config.toml
n_layer = 12
d_model = 192
n_head = 2
n_kv_head = 2
head_dim = 96
d_mlp = 768
vocab_size = 4096
activation = "gelu"
norm = "layernorm"
norm_place = "pre"
norm_eps = 1e-05
positions = "learned"
qk_norm = false
attn_scale = 0.102
bias = "all"
tie_embeddings = true
parallel_block = false
init = "normal"
init_std_qkv = 0.0197
init_std_o = 0.00402
init_std_up = 0.0197
init_std_down = 0.00402
optimizer = "ademamix"
lr = 0.000317
lr_mult_qkv = 0.4
beta1 = 0.9
lr_head = 0.00648
grad_clip = 1.0
warmup_steps = 420
schedule = "wsd"
decay_fraction = 0.825
decay_shape = "pow"
final_lr_fraction = 0.02
batch_tokens = [8192, 16384, 24576]
seq_len = 512
doc_mask = true
train_tokens = 179500000
steps = 11194
dataset = "wikipedia_en"
MLP neurons of a small language model. Each row is named by its layer, matrix (down: output weights) and neuron, and shows model dimensions 0-191. Each number is 128 + 24 x the weight over its row's rms, rounded and kept within 0 to 255. Numbers have three digits each.
After each neuron's rows, "fires before" lists the tokens most often just after its 100 highest values on Wikipedia text that the model never trained on.

L2.down679:091109089113136088137130160120127146126109131128100121157124123094123100123149154125101113139162129127107137129149129097152110104089115133118121150170150136126177150137090090156152164125129119149144193080120120121141148156130103089133117141125090108109171078075120103166101142131135111105139174146123151141128118141136097115147168124152099097139111131123162155162147117125145097104110100175128096156139140135140119194130141131110112134113184185147113159146165138156072144149135145148071146160113123103089086130146126132137152113122114126089117147124133107106133116104110123119
fires before: "\n", " The", " He", " In"

L6.down332:122116115144106114141072114127121100116150149141124171100140118128141165150150159167117106119137120148107101097161145145123156107105126179103120121113137140128109131128141150095140134149145118143153169141136208085106125080142133127164178146107146123162125139123133111100092126113179146096166150110130147098166147093122092097135132147135121122121188132097141142122080112096141106168164131130125172124150151097097136107120103123132107088123125143169107068119110131183121123163154115104114131129092100115106152123077120138127142141133123155109134123134133073126148143106112129091
fires before: " |", " Team", " W", " G", " L", " Pos"

L5.down648:145114087119142147143118123135119124159170182133145151126127163135114091097137111117166146061098097130128102129116160154096121122137102129104102117108156153107091168102147145134115110137174163123146150106114182163072108091165133132082118084114124129105117137103143152136119114139120150118137126160102092182115098134147132136130103131081115174105125150100141135084093130155096114123143108129138081124124157139099140125142094116145151142151161134128112098095132136135124123167094108138122171105126155117151153168136155096123159105154116158081124132120145149089146131140167148142
fires before: " |", "8", ";"

L4.down758:124116100148156105143059173116174123139114139106116147181139143113123126134133135126152083124141106123087102158137144141085146095106182119145114139106151161138111136154145146162190104120130129098171102096129164131107117117114133141130144048117153089088094131115151108117124117142132191077101118156124170140119122150140140075124139122114131111112109119128171117129117143159107157096070096151112088149091123139151149146140132114151155146111104105162121153129114136130166118147134126149102102111160116135110156138116132104103130130134125147161141114124130143088148118162139128128
fires before: " |", "19", "\n", "6", "7"

L4.down163:113147097107147158177121110116115133136174090142146131147099132136139162119090128150083118138171137150111090183151164137092126139164112082127178150104104114095123112152127157109119169114124150095132183099117133137132126131182101126136093160121115090129144101137116161157130122134145136163134142124143125119091118093113136093119139107126133144111109092124134117116100113103143146147125090146118132118163132124067162095118151110154113145161121120147097157099130153101070110142175159138124085133174153147146131108113085151129163119109086142113166155112105128146119144128108154121
fires before: "|", "-", "\n", " of"

L5.down246:110126114142135096109125116119133111118090123107102180149092131124192159134140118110130132153115151161120119110070164118140128147085162079131115095090138143116133162132152126107138176122144152125129161118144166125168111111118117143140165112180139096134123162111083130132100131142133128090121093177078163135131121127150141088126115153113086127132185125131141141127083106125157160142114168123127130142159135162100156178144168156075156119155132150103161118125122102117128144137107137146114124095154122112110107108117109123135145129150079148120105141165095143115116139109115093082
fires before: "\n", " The", " It", " He"

L8.down652:131142114125137141105125154127154128140102113140098131110161120155154110158112131130139130148138125141156132144142101091127149119094125127129153105154123096151138125082143122126142123122124133118159140146122125096120120113174117112154098127157104127148133153119088116137136105103163128127130166180081148125162120134105101132133140115148151106156149133142140152152130136120154127144138104116116152114125118145133125132127000134074110108101144149127166108140129108111172112137146142104128126112119089152099139127123119123129140136151138140151145148170027164135128155105113130100
fires before: "\n", "In", "==", "A"

L4.down246:102121109082124158126101098127117163124148129128170120169144137130192179137065132162112164113137125113109116137149124147149164132118122165097140080134142096158136128127124137114107131128104109074131105122128076152119104125147123108138133166130094147119102154104133151129158120144103157125133126093117139139140122162141099140108136167143123139100154118124161080149123118138094165110113117132141091129091134191192133113117089140120149114122166141098169092108130121092112106109147153161134154109131130098072138112168124113162133125173110118163146105109149115089127101119143153121
fires before: "\n", "|", "|---|---|---|---", "-"

L4.down140:110107112135130143139141144139118127117141132073130138136135113116101115107111085077154141134105093152090113121123126106105167092077121147132115121086169175117114149148135096115137132107118148153108155122153137142146107141129135139117163157128140110100134085111123141145148120166111149132094157072136108109137140137163129113149163158103118140127145101107152131151091094134159139067128066133171134136137084147166147091119128097145120127127101100210117142135112123157136121147127085132155139152114137092132140114158140122142170130117124081100124140149184133135100136094146179149
fires before: "\n", " |", " %", " ", " ±"

L6.down412:132119077119135117142167145116112161106107097083134149132135113123136146128120129178080129136091107104087116068153147145151115104085130128111133108122120110123142100095156147134126132127114110142104135142120074164156108144137148137121106126137108106120131148107158135141159173147163149179146162184119178180081138152088084162107160122128129175133141104115121128158154108130111158104135128124069080141094162119148096116120073130120113165087139107130147152097116117147152145120116121128127127100117155135104104125148124143126130159106128150129104144151110163126179159131135135136
fires before: " in", "ed", " as", " to", "ized", " by"

L8.down724:128128098074138106137139141161138087113095128111110140171118089102138139133148170137112138120107108080140095145100123155101130128050154122127072115132131114126125111151158115133105121097158108161110122119173125112118116130177125091122136110127144105130123157142152092139095141150102147111137124123123133142147078153116157132165113091165138134120152155091098150101122113145154161162124159105115126119153138170162100132130112145128154113104135144142104125070122111161126126129142133118110104160143132127145149165107099146118055131106155133104101133145147141139142122214122174135
fires before: " |", "\n", "|", ".9"

L5.down556:126118162111128115131119115149079133110115167155132149102108109097142118152154087132130125170130117125127109140095136201137124116127138176133093076146150100117124106126161108164113156124193123102109137136139158117125156119123162113109110141097122157086137090123142116120151107092151142137136121101115120130123145137136127120143104145132098179095081174135139127146134181124132128093116147110142141109121136111129151131104155116140116130165138163112134106081157115132126140092140142187177204134141127138096143131124156123099114131080127095111078162100110157087143128111149111094
fires before: " |", "–2", "–1", " he"

L2.down481:120100165090128152118164109077103087131148159131101132146145136096126104127155104145162080138133106109109140130118142129143135130133097171147125170143153121118150117106116122175114121131123126118160099114101166137122137129101121150130123153139109162160166159161106139155169139143053125126141100127178100107123147159110111113093119131149122123124151128141149103111196084149116124104118108116147123133110133120211135124130111118099107155157154095099120124144114180092104159089116091116182148119107101110179121112139107142148138121149131129112141103092151105097125162130129128127
fires before: " |", " /", " w", ":"

L6.down192:099147109139098115151099139126106117118130139117119170141105115097142124115122134143119110106121125121129128124120146172102179131081177087114108141055096157087135146114165163163132141174137126084137146129128129127133090156155126172117156088096100066119159093111116101154122140132122132149155136152104132101136144128138133112123153129113105135158192120145160116140111146178161138094100146133112118114123143150137071164152147118168136113134134108101142140111115139106093170140146094163132163127175111081114162150123118109140158106169130114119105113150135142091133097117118123105
fires before: "\n", " and", " (born", " He", "ry"

L8.down170:086132117113110172148169118121123128105144152124101098116138082144091099160129142119109072136109180127145158115098113121140141123115157169165116143081117155089122142161141145117138147123057136127158162131131133124123156118150106157120132102099096138148130083154126151115120127128133122138145126112147131083149157106072089084111141102121133173154154137142193139147142152118090150099153107107085088135137152125140161138158131111122136110146095110170130151136121128098149166129141147138129135122123110102132102086153129146104176183086127122126121082111128137139146114150148140121
fires before: " of", "\n", " and", "."

L8.down637:155099124134087116145119117128133118169142107115157123123106095150113160132163134121029126122115112147158122127113107177105115153166142143105125101131123118137103145140110146133120143148057135134149123127171114121190152110112143154119152125113135142136149130135150152113088115140106136151081124162118136098155136122134171143104106090130118105124123151149112130149122099115106133134130106120114119088130124126151113139078192115099102121160182150108090129149139161186140102111125125129106147100135117115100169141145125126104170191107101137140132110118157125131162110149143112075
fires before: "\n", " The", " He", " In", " Th"

L8.down178:148137133126140109131121128131112162153135135125106103146118142124093147123112142154117107092144127112123131133096156147106133133118146142100158073140075184135126114132125080127070134128168122146173095122133111144136122123124100110149199126116102128137168139116100080132178137154120137151120102168158111131105115097115078150139137115088143153108145132113126133139118177124121075117115080112124173069138118187130160144102141107132116132118117110108120170161125091129097111157104151145110162120102128079155151162133128132115131161123109149123139124157173107126139166134110093093
fires before: " |", " ==", " life", "==", "\n"

L5.down735:125133155126144150154106146129155129107130110106143174095192162121139107134112119097163099121134128112087090113110124120157161110166132156135126130138113148102103119099099156116153151136128104109111115126159145146101129151143137130108134138103118118125084085134161115074106144128106164090087106117147122122110114094154139133107098137116112173154160183124106118153130149098154136122141131139111155130123137134154140101113065123154143131156178112147187135139121113110121160151111088140124217116101103110129149182106143116123129116105138137093173152132121139077113121148127149151
fires before: "\n"

L5.down707:109136160153126157146162109148137154150124102091124094140117104110143169123126115169167130136114113120111057133120163127145111122115114189122083126119138131065144128102107119121094156130127129128141082139145148140119140150104163152111161114147115127136109138154097156142113132138105110132115143091143136115090168108103127123149141098105147162099091164182134159114111147079132183108125146175105123125129160120135143084156101155129105097120129139177133151103137136108135146133076179194144133109107109113135163133094151149143111129098139129100125125095136122097125147140105095127
fires before: " by", " to", " in", " as", " with", " on"

L2.down161:161133105139168120134094147123125126131133116144137111107098139113180093144117147076100139156121131154102154132107117095081130183094129155118160151144137124114107162135125153103107111161135108117156085102173092174123121140183153155111109108161065138150133178109103117109142125126130132156113109099123109165140101146094160111076107115126152137095128110135141118099127086079115168118092114111157111110125120149151118128168133124123138135103131176134105110146118131114120149132146124105161164122097145118137147143127161115147168148136165114138105136161158124066137095141121161147
fires before: "\n", " as", " by", " |"

L5.down437:111147140120142133132114156135115125179087155145145138104155136114126102137133082156115132175144118121110112108088106201123114104098111168124119099158117122131102114115134121146119145147208121135138135120131131133132176116104137107135098141086141149056139104117137156154109124096176156091125115117119110143149122139180119150084125115133090175137121129145115163147142206144132159104125120118137126139129123138112118128099135128106124115141138111111098111109161125126134099122114146124119161096124131142048122165087138133129167136091129121114097144130096171152148144119097118092
fires before: " |", "–2", ".1"

L5.down95:087151167139135156107124130110125134136107106153128121150086115121150126148084113109130169150116089101129104099121106161103120101133093160116112149113127123123117112138100175107110124175143153103175151137115151134115116121096075104126188135121127137133093145138125170155173123141098153126156127137116156031121096105171130140148121118117091152097114155131151131117105138136116094167127139143159131107118151134176124108079110097169137131119134136145123105140096170111114128158172082166118110086128121143135157109153133124122160153142124129177143130121140104118127156159141126102
fires before: " |", "ification", " P", "|---|---|---|---", "D", " G"

L8.down534:113146133142128133143120108066140160133107106085136136130132130193118135137132142146119133154076156093133130139152150131097124108101149116140096165137145137117141170104135159150112123159126094160133110098146095116121071129131128130140155100113122129141114128125133124085134146120098124179126128157148145180070107154124134092176135126120125116143101118151091110125116101159100076120121157118142108151120148110138090098155134142118112185102102128109124110120075139099097153125117101114155089124164140122157167132168134162140115168161128106122118129123086098119126163170179150156
fires before: " |", " (", ";", ".3"

L8.down651:133124160123149130130117151165134106142135101118124122123144159115123114140140143159093143158125121150117145141155127143121147143118129150145162146150129149154125151097131117119154133136098138104132141134095115128110131181106157143111115098160127129121123103109155149147125117131142178152123111147127155102156142115134109139130136115144116122162158123143170136119153132109124119146108143143123139165134097146111102120093000095098130122113123157116131139141126154157118128136122122132125111116134118099095111123112139137127132110109124106140149147131000143135108134141091136096
fires before: "\n", " The", " She", " He"

L2.down510:122092118137146112138095124130130163130153112106145162108154142140147112134112162093113156125131113160144108121137109141098124162102120121098187113124128100124168131133127109125135114147116117125142147090115132129106136157192138157134095112131126152151124167149120146130114137108178133131152097077082111175102078132156129127118067079157136142097124053132126125122108131115129110073106135135143148081149115128123154116128121165165094147109130123162104127128138173118098116094176148139093183124127167126144139136104117124143160129076137135158116144111123177097156107123115123135
fires before: "\n", " a", " the"

L8.down391:141136109170147098141099140101075092127152117085169143139141118092120130125119137163142134090113139142141121156129179157165125128127128115142131146108124199151104134165128137094169123151139097081146135116106172120130183160094184138163106138116104112151137111109127130134128133123106133090169165106131141100089112130122138135123140124158099119172116151149097152127141183131106157124074155119123093100163140142102100140097129109139123134117050103142120141087155142146123103149136165128129153094132129129124129101131147144131123136103121153163144135095073129111128123101108134126
fires before: "\n", " He", "|", " In", " The"

L6.down60:123129123128099075168140106101149118154174144131100119101082098151126138122150157138095091115113153129137143148109089163131117153128131106140123196136107118086128108142128104118120129146131140105118082107190113149133131154088094095136105146111128108121121163135108121138118140131144156153118125115150100140109192154113136131156161139123129157154109123164137157134102126144103144148073115085115125086136152129140094104146107106163112170121098114121115124101155115148143131122109126181107144118120102110185125131123110135159119173124148194070129173116132102128095118144130111153
fires before: "\n", "American"

L4.down255:145072181131122130183143134179096100109093138106091142128153166121109138138141108109153164155104108127115118093088111172101121115116139136116135112115116118137152130142135163143138145080118093170144125161148092116162125149142118108067147158149110138135126120143138119135136114155130160108112108120115139132170123129179107108110152164128131120123139088064113122148142148126108118084116114085150101122133120167159145126111103111139102154151111116148114115138109118143135134139132107118146189140155135095140131184155124083105131139138122134122057138081141142100134168139119161165
fires before: " |", ";", "\n"

L5.down157:114134049133103125112119133113150137117121104129168208129108135140136157116114131126111112131097098142113110108070112161107194129133165067111137092096149140090091105099131115095145141157140176136102138118123134152150155132126128142139146155113147099115125116108123113166126132112120144127096115115131170127105142171117144111160177150169107119131171127136167117144108118135134102108138139103122091111148166149135169128112127124095149159110136121133162128126120157092129140124107177187119142128147145125072122089141122119139142108093112106129089152107174112122152150128128132114
fires before: "\n", " The", " He", " In"

L4.down124:147115119085143123177138087173104150137147153153149103148105126154141161126092121163086134122173118129173099170097103118093135118159090113095139097134157138138103139088148120099118130120090147100100118101107121160138115135117073065117101143141108157131142134121144151152135161152110129159100102073096087112128103122159132149125185144140116128088166120115160126120099133102115125136140114112109150133098122153154166135155112079134144137154129125111096116126134140134102133119094149167098150137125119171118120106146109122148139145149130186155135096148170120097144144104129128149
fires before: "|", "\n"

L8.down328:126124110102156130122183152144135133175132153121120162179101124139108100143133117119126133167117121117145159154134103161132123120126086142128152147152107135106098146064125125150115146053123156120134135130101081112156162134139119109148117143152128113108131156130141126142144114139150145144118141159108140141130110114115129117098112111168143127120103146123189133152113159139171120116112128097123126122101136083099127097096000138134120129133147138108120105136175116113138101112131149175103184137130145134123115178104120123132166142155149089115121130135096117123160122125091128131
fires before: "\n"

L4.down68:121125170108147161142185133130118095131176113108115107132145114144104178136134101097107133123103158131159124105147120093107114121150063097144088163160148138162148135155107156143138131119154117121147121116104122169134166135148115129147128081151103147161147123141141143113158139145099113125107118108100069164111113136134093174142121156141116141114110171129122136117113082146116125144163126127153100114083148138079074140158068093165136124112121147109111140130103121133074101118105108136155165108102131113161154118130145157142100140150114123118115120127153125077132122156116179132
fires before: "\n", "cl", "ical"

L8.down322:143143115154111106136118155158119143116128147115119119116118165098116105134118123127126157161153153126147125168102120143106121117094097118136122121150125125114086097125063090149134145099146147099103151126125124172113145145125122124166144122128140147122103101102131117102113143142130144114154110105180088134102112125191173180144092111147112176143110136134145103114117111167104063114143119124153143087076111144145134161139082094128159106115181126120141142090105161104142134123112168143071124091171112157115148165146138138200143133124159137116130114125143141144122150099098114141
fires before: "-", "\n", " /", "8", "1"

L8.down739:144135158155123129144156122142154114126106118148146111119132136158123139124120136106154140145098117151119093113155152137138120182112159148171096090126138104133106152133135129151149149137151136122133126114154109124193099112119119102127142111079134132149109095141111099072173159118100132146153108149157118125097147144147121145145142102120132132144118133144079102080108154148141144143101175107122127140126153122132131147116045102168134120154131153123118092144131144103155159071131104178146116132146111099162134091124144122123152099118068135116131166136051086110070138140147118128
fires before: " |", "ed", ":", "qu"

L5.down329:120096074150123133163074107150143156153125128138151121121106117109208129133130144111056097169145155148163107112123136147137148142148129121116149154098169114090112101136155123099121146155144154133147109140140100142135106119127126163138156136103106142072115082142113152136151164130111090116106124061134084130131116169134140114169139125124109111140121115105132120114104125117134125101151095103152114104131146168116157131148115130120133134139143161116106142148144121166090117153147141163142121100161168154153095133143071103165131110091150150126126131136117144087115112111070143100
fires before: "-", "\n"

L6.down675:155143123110151119173162144111107116106146128099172160157128192076122098157135118119109150142124160123144145122114120132139117077108132148140132143131125138141119119143125151159119114117120102151136136132101158133130140120137091171140097090121125132117167138081128125125179144115121142101137095183152100110119106118127139152106120103147084143159134148130111111108075112134120155148125141149072101095146123093099093157131107122153129126167129140111098140128089139154073151116121137118117162070145142107154154151153127186130164107114158151109150164094108140074087095146142108148
fires before: "|", "-", "s", "\n", "ing", "|---|---|---|---"

L2.down705:148121126134098120141156076140133130126084163129121139174178145136119082124128118102112110084105174101131125138184118123178082076114195100164140127119123137142136117135125131132113123134118160152112178119094168147118162119144116089139107172141135141147166113117135120163092110120156085143101141138125139110098101112137128138125123118140123140122106115086115168193148147144098149097123089129132103120184128125129157097148116141131088143164152116114107111123129187116149097124164152162105140121151121091133140110138113100124136108117146182157119116128103141131145152139142132122
fires before: " (0)", " (", " (1", " (2", " 8", " 6"

L5.down14:138144093098105145111128157148177137113132104109098123156082162130123112128115122142155121131139138120128129130121125096138141152149168118109112180108144100132153145110125113098084123105156099159116158105153112103128121144105124135135149136089100110144163188149142106100137148089150141134118105126125144120142100126136146100100154161109149130159122069151146140162149130097121152146123137141114187150110096121151086158152180120124108126126129109140114056160130135112174146102153098138125162092124119141150127092124117121117159113098145121102061172167139127149092095083149122154
fires before: "\n", " was"

L5.down719:105119148108099111070125152108146129136139158126168125096146132121144120168121150128147150136139139155165084101121147071154118097156131102118138148130158078124161145135116120162107129075108119099095121142128148117106127136164127143170130123126141103133164110159114102125130131163109105121146146142134105134118140120104122186114131141148127077165107086163120101115112117126113136147146106087094098128107110132174118074132148160140162135195163136096166107160122145121109153133102127113143124115099133097142113129177141143110135129157174106153138139119116148116133155058074137131
fires before: " |", ";"

L8.down573:111117141193106138155144144110135122166114094151142104156168118153136131132111107151089138131122152112132101135147097203138098106169095142121118107142130123126122197091154185140143133111159120114135145108147137121090125137123089127147109130141110104107130116130102137118126139097136159141130155163125147118160127103096125151123139119149117159113112121138138130117096169122136134095084162111145148144129116144123159130121001126090106119142123164119099139162106091129141113146190159122135155126132106101129154135114142145149136141121129157126119136122071099116124138116104124121
fires before: "==", "===", "The", "A", "In"

L2.down657:138090115126151144132102143154126149124151146144153112100075123135172142160119127138125157158132066168111140139111142100073175166101044138130151139160124107101127169125150121127138128158151133095196110104097128133138074156168146167111139088124086138117120163170116154101159149117135135137148143127089105157129097089125124149101064125087111152145125121169108102084091120115146102137143141110144142102090139115122111148134124130117115150104111147151131105115124145142124132131134158139121138140122165151142130162124130145146133152112113079105143132099112147113127116122125107130
fires before: "\n", "American"

L5.down49:146151120119151129167121101136129154141155173127154175151138123118075115104101134090144132148081130128131124125163169151118115151135142124119075168161131144104114134141119134113145098149146126143083060136116100136139161140089146145131118116106174147112118143115120168139156096132134185126101148089113115114100146148102124084131162106123161117083133162132117107085112160125111146164141130140094113104128148133140132122083122127167147105103112096124114160145167086153110168087171127166158111124145137147117123113167139160070132156132107122105100101107100117119107121109125123116
fires before: "\n", "ed"

L4.down536:143099162124166143135096144156138146130163126143151129146098141118144074108140135130124120111130113126132084130122145133136153075140151129163107155109118120119136133149121111141118147116163133109153119136154163094089093111130150080092168175137168143181158137162172138103073112127120125099075119110154071087106079127128120114135123174143122090158098129117098117182119112167125098135157104112178124076116126149117100096090145154100131132131122154177095131152138160128136121145107136147114105122144141101149127148136123153123122108134084109105117127096133146162133106127132159135
fires before: "\n", " he", " is", "L"

L4.down734:078119154134149121155134127177127126149081148123110120147169136095153094128119109118150083125149137125143145099123124145068121107122149132136094106110132088109106123138117150133085153116110151125123121098141154127136137140065143131078156106107102180101135098177158119168108192126138150160100120135160102122096119143152117114120119158127098111115142105130123134160140161132096140097173111136107120124153114162144089143165101148154115165119149126144141179093120126161096156123132128109106170130097150139143142147154144114150112102112103127137086099097167147092145101143144152099
fires before: " |", "\n", "s"

L2.down122:137115139091138155118144140085125129110126168130127139130164122136120157139148109151150138134163082138125119145121150086127105112168156105137108154135107136092125138129120145105139135118141137116115086135106167126125121138085125110112153140124171119101138072137129125133178158118129100145109164159139160078133144074122131156159159158068125130148104177124123127131101154162113107149164120111109127133126142085098091127103146140147136145154115128104132153128142108149147107126035111153070099127151136161112134121141128138160122157133097105068175095105130105162094157129129144115
fires before: "\n", "age", " the"

L8.down97:148119149129136173109130137138135114066136166125097127115136134127146134162135120118130106113110104133080096100089157157114146149136187098157114150118144135131152153105156115117125157061144086130134161120181161097132134103117125130097148119089135134159115128141145101078134078150091100137105135141147113164137144151129137106130117136129125130124174149123167120192144150127131140125146118154126128094153103130122124129146090143121118147092152111102098131146110177112076120120147117125160135187123143147118110142109074149149122109113065144095120126106077092137130131135143167141
fires before: "\n", " |", "°N", " was"

L8.down238:110139129157142125130142143117153109123119149132102137139140149147159154187125130136115109152093137152143129120129117131135124126055139128094120122135142117131123124091130122122120139127179129137096120158146118138132085109138146129115115138148170140090130101155125128121137118128170143118096119142110132157168152140156129111136102119163113136121144159120114116165122176125151162119131150150058134104109127117129158106133023166105130137107175167123124137139125132129143107095139156097095154129147151139060153158120147116145123163129101137083105134118027123121129112111091113131
fires before: "\n", "z", "l", " "

L4.down328:121119139143136161134150117154162130121149117162102103165155103133172142119093097154139131117140079146084129169116176147128121103095152130131109156089133106098137132111143148112194134069088137125177090111144181152106149123141122097119119113173137119136166136135113164132119103156101142108118138130092131103101131085148125083172120115096121108094125160106160162097117166107119125120117107116126104141171186125144116095110192100127108110133121171141126173132111112134134130135115113151118091115132168146145126130113138141107141109138162129121156127084137110102100129124136132105
fires before: " |", ":", "°N", "°W", "2"

L5.down395:144142139156134144132100156087117150128132103108130100137146123135116128131144118150123106140131102114138124126124154161138103123080152123145118117128160106121187125074182096127118122137162126137098144110157163132111148175086079103099108126128102124113150108081120118113131118124144114110088127139128070145101150135154100163177154089174116177116139148108128109137132133117158100125138086137123127162153133167146155148142179141112099117111157088135159134146126101156086124133109104152148153143100161174116154171143096116158137160132121103092086102131149090118133121155106163098
fires before: "==", " ==", " and", " life"

L2.down24:156116167147141132114136111123155167136094183116113164141214124134132069134099097090139148079068142072116098152161103142171099098138140106155128124116109149143110145119148125140122123129145136137108119122120188137145146093108134107113117147131151115105127116099095163172143139120128113114128133135138142068146113116107162129128105098136063106122126087076121154158159160122123141153129130108126093119157096125105138122133131132137121125156116126139115151142131164146176087127130155159114144114142174103106144115148123137112116140106130160128159127129143144149137172168144140115
fires before: " (0)", " (", " (1", " (2", " 8", " 6"